Weights of a small GPT-style language model, trained from scratch on English Wikipedia: 11.1M parameters.
MLP neurons of a small language model. Each row is named by its layer, matrix (down: output weights) and neuron, and shows model dimensions 64-159. Each number is 128 + 32 x the weight over its row's rms, rounded and kept within 0 to 255. A neuron's up and down rows have the sign that makes its largest values positive.
After each neuron's rows, "fires before" lists the tokens most often just after its 100 highest values on Wikipedia text that the model never trained on.

L6.down346 [176 146 194 157 115 111 128 158 120 124 142 133 209 101 164 121 168 125 114 125  97 122 147  95 149 120 118 139 124 131 111 107 150 149 112  80 171 126  75 152  68 168 117  74 118 124  98 117 167 118 134 117 139 120 146 134  63 102 130 102 161 144 151 115 115 116 168 164 116 147 149 208 215 102 163  66 114 119 136 105 120 133 190  78  67 104 107 141  99 113 158  95 166 141 131 101]
fires before: "2", "0", "1", "3", "4"

L8.down369 [102 149 105 116 129 177 103 100 122 120 137 104 115 103 114 101 145 112  91 117 119  98 184  98 102 131  94  81  72 136 111 144  98 111  76 124 148 130 113 154 156 134 141 164 125  97 171 181  84 105 153  74 133 103 134  90 182 150 196 101 159  89 102 136 155 134  86 120 144 118 159 134 130  99  94 149 125 102 100 199 131 104 231 132 175 185  81 177 125 162 138 127 111 119 111 198]
fires before: "==", "===", "=", "|"

L9.down197 [165 147  94  95 174  62 114 137 103 149 166 115 109 163 116  83  80 125 109 115 126 109 148  97 147 134 135 161 174 139 111 103 129 152 137 175 122 130 124 135 126 140 123 148  72 165 106  68 142 133 101 118 138 114 163 110  73 121 137 175  87 164 134  84 141  85 147 137 134  82 148 162 123 116 142 162 110 205 155 138 140 117 255 131 146 159 125 122 112 149  84 107 100 162 154 116]
fires before: "\n", "-", "|", " "

L9.down384 [134 177 130  89 160 162 128  74 133 167 126 113 164 150 106 141  95 141 106 160 117 121 143 139 208 101 117 116 112 114  92 115  72 199 147 110 148 173 157 130  56 102 144 128 104  99 156 112 114 103 180 127  74 163  92 117 104 128 175  85 128 136 127  97 163 139 130 133 125 152  68 124  98 166 137  94 119  86  94  61 183 106  73 147 152 180 118 107  89 136 169 148 160 141 145 166]
fires before: " |", ".", "vo"

L6.down269 [154 134 169  66 165 110 101  91 144 108 154 157 157  95  72 119 108  98 105 152 143 143 101 127 173  88 110  88 174 115 135 164  64 184 127 139 107 127 115 143 163 158 162 139  64  95 196 198 142 132 123 133 135  94 139 143 165  68 149 154 161 149 136 108  89 187 117 162 130 140  55 115 156  95 158  27  63 148 120 128 139 146 105 152  89 131 199 128 154 125 141 105 130  74 160 124]
fires before: " |", ".", "0", ")", "+"

L6.down241 [151  96 115 121 163 111 112 118  69 100  93 117 125  88 136  67 130 116 161 124  95 135 139 110 114  77 102 148 101 165 119 118 118 173  95  65 153 228  99 171 183  97 103 132 167 128 165 107 145 109 130 170 148 124 109 131 124  97 120 100 121 163 148 150 152 108 114  95  87 180  94 106  57  98 105 183 174 145 178 134  68  86 206 150 143 204 121  90  71 144 128  85 161 112 106 125]
fires before: "2", "1", ":"

L9.down77 [ 87 107 133 144  80 125 114 124 115 106 143 141  96  87 103 153  77  64 101 126 154 146 133 152  89 149 146 153 134  80  88 145 149 112  53 145 156 111 174 173  87 111  56 158 200 146 174 130 157  97  87 115 122 158 136 101 122  59 106 114 130 196 158 110 106  97 199 110  86 148 172 109  91  95 148 162 110 132 126 160 103 124 131 126 143 168 130 160 111 105 125  98 163 106 147  84]
fires before: " the", " which", " his"

L9.down49 [ 93 136 178 124 102 137 136 126 135 126 155 151 171 114 114 133 134 172 127 135 130 134 150 131  74 147 101 142 170 141 110  82  99 140 118  98 114 107 177  74 121 166 157  83 137 121 146  97 141 118  95 132 170  97 109 128 153 168 151  81 109 139 133 170 121 110 182 141  51 133 121  91 154 116 154  68 124 127 153 111 156 176 146 106 172 142 144 110 138  98  76 117 136 143 148 128]
fires before: " |", "|", ")", " ", ";", "3"

L9.down318 [182 140 156 115 144 114  92 138  63  81 158 123 137 182 121  98 166 129 137 168 116 153 152 141 157 100 117 105 105 160 142 112 101 159  97 120 105 133 115 131 141 114 170 108 161 111 117 105 126 131 166 159 134 125 122 126  79 123 114 113 133  76 163  94 148 155 109 126 127 106 124 164  74 145 124 122 152 119 106 160 141  98 255 128 138  87 167 111 167 104 137 129 139 119 101 168]
fires before: "\n", "-", "|"

L6.down87 [155 107 157 121 196 140 135  49 152 140 122  89 234 160 123 157 133 114 140 149 137  73  77  73  90 181 168 123 100 134 174 110 123  84 161 136 187 120 111 155 136 144  79 112  61 142  70 153 122  75 144 130 107 141  97  85  97 159 116 164 160 102  90 130 102 138 102 142 192  81 137  85 103 140 104 112 139 126 107 165 115 113 111 122 156 108 169  79  99  83 127 134 123 192 144  65]
fires before: ",", ".", ")", " and", "\n"

L6.down255 [107 191 160  74 121 132  98 130 152 111 194 170 123 120 147 134  91  88 122 147 156  71 127 145 150 175 148 122 132 164 117 167  78 135 122  97 166 177 154 139 134 102 104  95 116  93 151 112  98 155  64 171  95  99 204 148 113  95 114 148 127 142 141 132 120 104  80 129 152 110 210 120 136 132 103 110 134 118 205 126 114 119 131 113 121 122 120  91 122 140  95 139 152 148  59 162]
fires before: " the", " ", "age", " his", "ran", " three"

L9.down194 [236 116  99 176 148  89 115 106  91  94 189 127 148 116 134  70 134 112 105 160 170 147 141  97 152  97 143 151 190 110 147 154 135 153 112 141 154 188  76 131  95 153  63 122 134 111 103 112  94  89 134 117 158 115 152 138 131  79  88 139 135 162  91 115 148 101 130 166 173 165 139  82 126 102 109 131 219 175 139 115 128 108 177 168 131 114 122  99 111 145 127 119 107  82  96 143]
fires before: "\n", " a", "-", " an"

L6.down517 [121 173 155 118 165  72 100 115 136 161 136 133 181  66 121 150  99 178 109 102 129  44 110 186 143  71  91 109  92 138  59 108 108 121 154 120 152  99 136 151 116 147  52 124  68 104  96  82 126  90 136 141 139 146 187  87 190 119 121  80 131 172 211 144 142 131 137 121 121 125 172  70 123  88 132 128  99 166 138 140  94 116  91 145 128  92 150 126 149 120  80 103 143 174 137 142]
fires before: " of", "s", ".", "0", " (", " in"

L9.down92 [ 75 162 134 145 164 126  91 176 119  77 116 112 108 152 137 130 180  95 118  91  86 124 159  71 143 171 152 121 123 158 128 130  87 127 121 149 130 145 174 159 157  91 125  85 108 148 144 127 152 123  16 160 106 174 153 102 107 121 134  88 109 151 172 115 181 122 131 155 134 145 156 122 129 184 184 138  96 148  66 130  93 144  85 146 156 155 115 117  23  95  94 167 105 144 143 130]
fires before: "s", " to", "ed", " from", " the", " on"

L5.down238 [147 180 173 203 175 154 121  71 119 128  88 180 166 122 158 194 128 136 108 135 136 127 104 115 139 105 107  90 133 133 100 136 103 157 129 104 114 130 128 154  90  98 138 111  94 173 135 129  90 125 145 177 114 167  90 133  84  87 141 174  52 159 109 132 128 130 154  98  79 117 128 135 129 145 102  51 120  99 144 162 129 133 135  78 102 100 130  69 123 134 123 131 160  43  50 170]
fires before: ",", ".", " of", " in", " and"

L4.down56 [101  91 111 147 147 141 173 106  88  63  97 111 206 122 143 140 155  99  74 201 119 105 139 109  85 136 222 152 120 142 119  73  95 123  93 150 160 185 140  74 119 160  77  97 128 145  56 110  52 117 122 103 126  62 165 112 130 156  88  98 145 136 136 182 135 156 161 143  80 108 124  99 183 122 165 104 136 130 150 119 123 167 147 173 111 125  79 170 165 117 155 137 160  86  95 120]
fires before: " ", "5", "0", "1", "2", "3"

L9.down156 [136 107 114 157 123 143 100  60 139 130 106 140 113 101 112 171  97 142 103 109 151 143 102 172 134 187 116 101 193  89  81 137 126 122 117  96 158 128 117 157 109 131  78 129 126  95 150 146  96  74 118 157 159 141 116 155  75 119 162 100 113 135 147 130  51 116 149 120  68 151 104 145  97 126 143 142 113  59 169 104 158 199  86 142 128 109 122 106 111 128  98 129 131  97  87 110]
fires before: " the", " which", " his", "er"

L5.down80 [ 72 145 134 101 152 100 118  55 112 147 159 125 157 109 107 150 130 107  76 160  88  69 158 178 145 145 111 149 132 155  91 178  51 133 104 133 135 192  95  95 146 169 114  65 116 129 142 167  96 180 118 130 117 162  85 109 133 128  94 149 125 140 110 110 136 169 205 123 134 210  70 150 105 118 104 117 183 127 125 118 119  68 164 171 192 147  84 116 126 134 124 159 126 163 115 126]
fires before: "0", "2", "1", "4", "3", "5"

L6.down345 [134 135 127 137 162 128 193 108 106 186 144 120 127 103 154 166 127 104  91 150 144  92  94 140 136  98  98 119  87 152 188 151 101  81  89  81  93 147  91 126 164 135  94 184  85 126 128 153 128 155 168 151 125 129 131 155 182 100 185 165 141 107 158 127 117 165 170  97 101 167 111 143 123 127 109 113  29 145 188 144 128  91 155 154  98 207 156 112 114 103  98  95 105 108 126 109]
fires before: "==", "===", "|", "=", "In"

L5.down463 [ 90  95 150  89  99 111 140 130 129 122 112 139 146  95  89 128 105 125 130 118 127 106 122 137 152 127 153 150 134  52 101 153  95 125  76 101  98  87 156 128 129  98  87 184  96 133 130 181 150 106 186 153 153  99  57  91 177 138 155  64  98 103 127 129 108 134  89 192 122 129 170 150 151 122 149 188 180 144 199 100 137 127 102 116 138 141 100 106 196 105  97  92 135 131  69 115]
fires before: "\n", "|", "-", "===", "The"

L4.down9 [114 139 112 116 114  59 132 134 127 183 122 152  90  80 146 162 160 135 122 121 118 110 112 116 124 172 136 187 131  86 165 124 166 122 100  86 147 136 184 113 109 109 197  89 131 123 192 142  88 167  95 152 124 139 186 189  90  86 134 170 123 153 130 134 169 134 130 144 117 229 112 154 120 188 141 113  74 138 132 129 140 150 107  70 137 137 127 138 138 186 130 149 181 150 123 115]
fires before: "\n", "ed"

L5.down488 [124 135  87 119 100  84  96 106 112 146 145  97 147 138 119 143 105  93 108 137  88 194 147 121 105 182 105 107  75 146 105 137 162 198  41  85 141 126  80 140 183 158 126  88 101 113 113 109 136 147 139  83 126 119 166  47 180 130 155 100 127 161 121 125  58 105 106 116 113 148 144 132 173 147 115  81  72  96 114  77 130 182 188 155 122 186 122 108  81 150 133 102 154 117  98  97]
fires before: " |", ")", ":"

L4.down244 [141 129  93 156 100 149 132 171 127 115 103 144 138  97 166 182 151 139 121 118 104  74  54 112 145 120 133 131 140 166 114  96 121 123 109 132 124  69 170 181  54  75 151 100 157 174  94 120 114 148 138 124  99 135 112 158 205 100 103 170 107 148 187 130 174 108  96 117 140 124 176 158 133  77 127 113 138  93 173  99  96 149 133 150 121 122 194 138 188 150  51  92 187 125  95  75]
fires before: "8", "3", "6", "9", "0", "2"

L4.down199 [174 116  53 216  97  74  82  83 154 108 173 159  93 117 103 120 133 139 163 132 145 155  85 130 119 125  78 125 134 102 152 142 128 121 132 109 176  99 106 145 128  47 134 110 131 138 181 134  75 151 112 119 103  80 168 210 165 152 111 146 133 142 112 116 108 122 125 142 153 161 172 114 170 123 152 156 161  80 142  65 120  65  64  98 114 119 132 122 131 148 151 142 195  98 166  97]
fires before: "==", " ==", " and", " life", "s", "\n"

L8.down367 [167 120 177 141 133 119 152 156 191  89 130 118 116 161 140 139 155 105 124 193 129 128 132 154  94 150 138 136  70 116 123  64 111  86 176 114 138 112 113 180  65 103 147 100 156  92 176 176 120 131 118 105  67 155 141  95  97 177 115 110  46 108 130 177 176  82  93 146 161 171 108 126 183 120 101 119 140 124 147 154 117 133 236 124  92 111 202 155 135 160 125 108 168 134 126  82]
fires before: ",", ".", "ed", " in", " and", " by"

L4.down355 [138 154  71 170 146  98 120 137 158  83 161 127 113 113  76 150 100 137 144 126 115 158 139  98 148 142 134 100 106 178 145 145  94 189 100 147 135 104 102  94 134  98 178 112 120 180 162 163  98  94 134 170 106  94  95 173 154  98 130 124 124 119 106 132 161 128 130 126  90  79 143 160 199  87 105  84 163 121 143 132 115  90 174 151 108 177 137 135  69 112 129 125 109 128 132  90]
fires before: " ", " in", " |"

L4.down551 [155 102 124 158 134 206 117 141  95 132 101  84 113 180 128 131  59 161 162 203 135 102  99 169 114 116 129 104 160 175  80 106  72  90 106 160 129 142 161 107 120 168 115  74 130  91 189 153 197 122 141 113 124 125 144  65 108 157 119 148 165 147 130  50 182 122 129 173 132 177 167  92 139 150 107 140 101 116 118 146 123  80 171 123 147  98 195  87 130 179 110 128 107 129  87 116]
fires before: "\n", "-"

L9.down246 [ 58 134 174 155 144 153  82 132 169 122 124 172 158 167 119 141 160  76 162  91 127 138 131 165 153 173 104 114 145 194  88 152  91 186  88 149 141  95 160 146  95  89 132  93 153 201 158 137  84  87 125 131 118 119 217 196 147  93 139 116 111  93 134  79 139 111 135 166 125 199 120  67 112 102 111  87 100 139 125 144 101 167  95 109 159 119 160 162 128  65 122  88 120 152 127  86]
fires before: "|", " |", "1", "3", "4"